{
  "head_dim": 64,
  "attn_scale": 0.125,
  "bias": "none",
  "parallel_block": false,
  "final_lr_fraction": 0.1
}
MLP neurons of a small language model. Each row is named by its layer, matrix (down: output weights) and neuron, and shows model dimensions 544-735. Each number is 500 + 50 x the weight over its row's rms, rounded and kept within 0 to 999. Numbers have three digits each. A neuron's up and down rows have the sign that makes its largest values positive.
Before each neuron's rows, "raises" lists the tokens whose logits its output raises most directly, leaving later layers aside.

raises: "ff", "co", "ose", "zz", "vis"
L3.down251:469489483532572512490544489471442489527494479475488467497517535455476467524437443488581472559491530484467433519519520499542463433546526530487553439501552458557465526549504509519593505535507484511445512467407481529549406510483586572467507573532440464465600518510516542493468496528497463530477541483554524466510544452565525477343422477552458422557469455554507576531374538437469400495445507535570524514439431400475443495576501600438472443404509443500527568459510494466489496450418562477537481412512487454465456540559439439544490528515476520432486390466482450609508528471446482500

raises: "ent", "enti", "ence", "enza", "ate"
L5.down1717:459481504531508478474488460407485497486526525468529537525489450521477424529444449523534498509492481509627591504444574453480444489536491573521504367475575527440466489534510499486539440492510590523502548517486469448480525476529454485477561529460445462421541494439558525472558542514466483474436574499521429542488542553449531544512461446558582482594512499491390476510500510512650432593570572499533462523391488467513540516530593536470467482471482472516564490512551478530578525525500504539449501478479528532535500565422549548580473486482447638504531478467473469399478605527560472446

raises: " world", " youngest", " Top", " first", " few"
L5.down1643:556446508486505500481540511463497490407494535487409458508475460479516606525427554554546458558513555532514470517492608555460431549391502535457440521430533539377528520534434517461499445442480508552519460384398502560467469522476536591488519529516539507535509537529560558477553459441475610480536453499497597604578537492510481459417536570453479549498541477488468408487434551443564509471504537538567555524558453456534481512475472483495523574538516521445486461529559507575469408471519471592463545488500470440535422395511502444519443503467471579564520497490509514541588458455481510401

raises: "et", "ot", "ora", "hn", "ile"
L5.down207:444514472446407463515491440494527600570565524491524485595489489474476418531563514493458427488511461496523537435478527485531413453490547475366498567546548436471568583454405515465534585493548583586514425488548559434496426465460464489494475501406476450465463503513500587505516476544490486594528480594579517602500430520570493518469476567476476501518425496536480381484401585533573484479599502601589526523455507535438509521485560553541461628466519541524494488537515575514559483456617487512484416427541495584448478550530542563509461426443477500516521469549452507498459509482544518571

raises: " a", " an", " another", " their", " one"
L5.down380:610497461485402545571485471471532472478529539422529529526570481525441547483516590496522534498583488483509554480492601515569522491529482501486558473504570451518549553494427511427515425418401547438481527466515529580556511550507536579564448490501533442446518499399479422404416574439501567526518460544497559531560608449485412508493435387489529540527508530452571590517543490514455466471474461451506517494525447484480485507494565475544487434470415488615463545546552489393442515452482440487474477434570466481485450581539452477498470558477557510478502561460527519563504502577556489532

raises: " on", " into", " upon", "ore", " Toward"
L5.down725:577515496441507526549509458504471512533449536505468472506504555540466480496500416467538512428478490397542488479480548476531543491488552468471487546504569509569527552483501488481557450420504469528552469478585575503467512437427521524504496566607501436465503499460503508503490416541517418523441530484639589580433506496523543567487585445489489509527519519505472446476537502418461444472513524458606475482526519525363435459480589484594600500488466606485537428530474478482577563416602594502493466521474453502600528490515493556456501468495503517491469527543519497500446569552533468408

raises: "ries", "ry", "illa", "rie", "rel"
L5.down468:435599486458600452568591502588486509514530540548529492530466473515574515407566502535380427513392489491470492528536513567462628521452505409481461488523491559606438422445406502531428487465512545444560516509462490472595600541609510463468491525518540465468439440514627479500391537519579477491498556463538479519514503481540538462457419527487555530516482417484469499527490584432503466439431514568533511390517510514530478594480547540505485484518484561460523447507542566480363468535515508587492544541532533464641505461518587496415487385500438478543567536508516529477348492519512556449

raises: "ri", "CAP", "CCC", "000", "dy"
L3.down1585:368490531487490472438475505561507555526384503481443466436509434454537456550543515517460568480477479466486589470572464456507453515516580564462451450537510509542470569461454459503543578616483503605474368491533431431500483519592537407447491447479458506520425643552526536500450480628603399449506528560418437430441442432564542453507532478508542494406557601546507445536509489529514536492497454477498393583417455442535550484439541590553500501485542521541431551417535510491555513556412509574491550521515461450485457535499432516392533409539425455528468483446500499508413445607452503516

raises: "ill", "ott", "ie", "el", "ell"
L5.down1967:472529509562446472507554438554461476447554514568560588489522478558597543353484559515492428480424457537485625425483530507464553605581480513490500624423577482467458496574489439561498503536470441528520450456439457458471378566454505490532503410525594591535548448486522434523508451503584514534411534571484508520459521479466512547554466394402487442556596576495542508540494465580475543517489423490549446533585506469472435533508389465469456521454483413421476502460521575486507458468431562540500474465470510549513433497486509455509532436476479539498507549546499553451505506511485498443

raises: " producing", " appearing", " establishing", " making", " forming"
L5.down897:449578587548653537436505476520572525551429573447523484427518551575455529507548500567481515472444478422403547445525571543477436509483498408454522449493408498513451484480519458492564525512454438394472519487501522538517560455567467565400567494460565508472508513505485462537512489512567480529446552494396460505470511575551532516439465430569562521601473495497458538488442439545394499515517439514548488475458520541483494456435485510511519553452438486483457471437622524419574449584373495523535522558461543465535476479475509512619509481539458435530558550472559456544489514467461485424

raises: "yn", "ally", "ers", "er", "ale"
L3.down1168:550575486529444577581543444500560479526555630475590483503451430429475369551514544555580439481531452467563440458455518555430600458514590573543540524470406570471463563421402519439353409547424524503439483400510448536503485440422580521499472530438376430523508511453512507492470478483544552542515455486560502569415581511455482495451544512519352555472522493381434492508609516505508407533569440562485533478474532500424464456541530454450555496558508447453506535455424467558549421543421517409560573502546540525443484475508522547463532476560565529481521439504486504451497423334484508542

raises: " basis", " role", " route", " means", " to"
L5.down330:500475449472524484530448522599508543463600518462498396515566521516505507486453535486506525471578511617486486505551514559518449442504510494466460499506502540546415539561536487569562561536526442517536456468560421526492483518463449471489529478472564487529417502487509567580531488467450540474441525591497589547458446437547519509437476537479560501466517498511512467394545578503551540480586618514503506518573530463488501588562538520517517504619480419613508496457551575442552483524601487502407534538516407473470551564496513461547503489428481555478450479584465573453508545557492522515

raises: " end", " time", " standards", " request", " etc"
L3.down1262:534490583489449491499521577455508489540502546408537516542526447477460575526483472497513558554573435535590501504456439463526554557511500558455408621495598427568491494500403438454595428514487519435525547547576479489539471461502476450484495484556508493414450500473506480470547521498466489461467541432560468420478475533501576511406531510416492516456528517532508445422527470453451513560458544503462488424457450527504509505486529481545485499436554534519488516482454563473570464491505533547453498613469513549475482361537546484511481468570515461466569469397450461496469472404542655557

raises: " out", " heart", " tip", "of", " end"
L5.down320:565502487513514501450549554498616525500505585583503448491528420509460565481584494434541471513488477488518465450489446508510475528395494534356484594449456550529526498536471466470490521541509516533529505504491616568545394507518468509573543444515519482514486529485449526539488524479523448528507503436440579490528489517424478440489530497519494525471545493546482522399498514552478492620532467491509484521536512490448547503510545471478444489464500400494536494486511486528587511443439381406394544529445499564422513509489582464483570522557438432545498518582440437470531500481445587420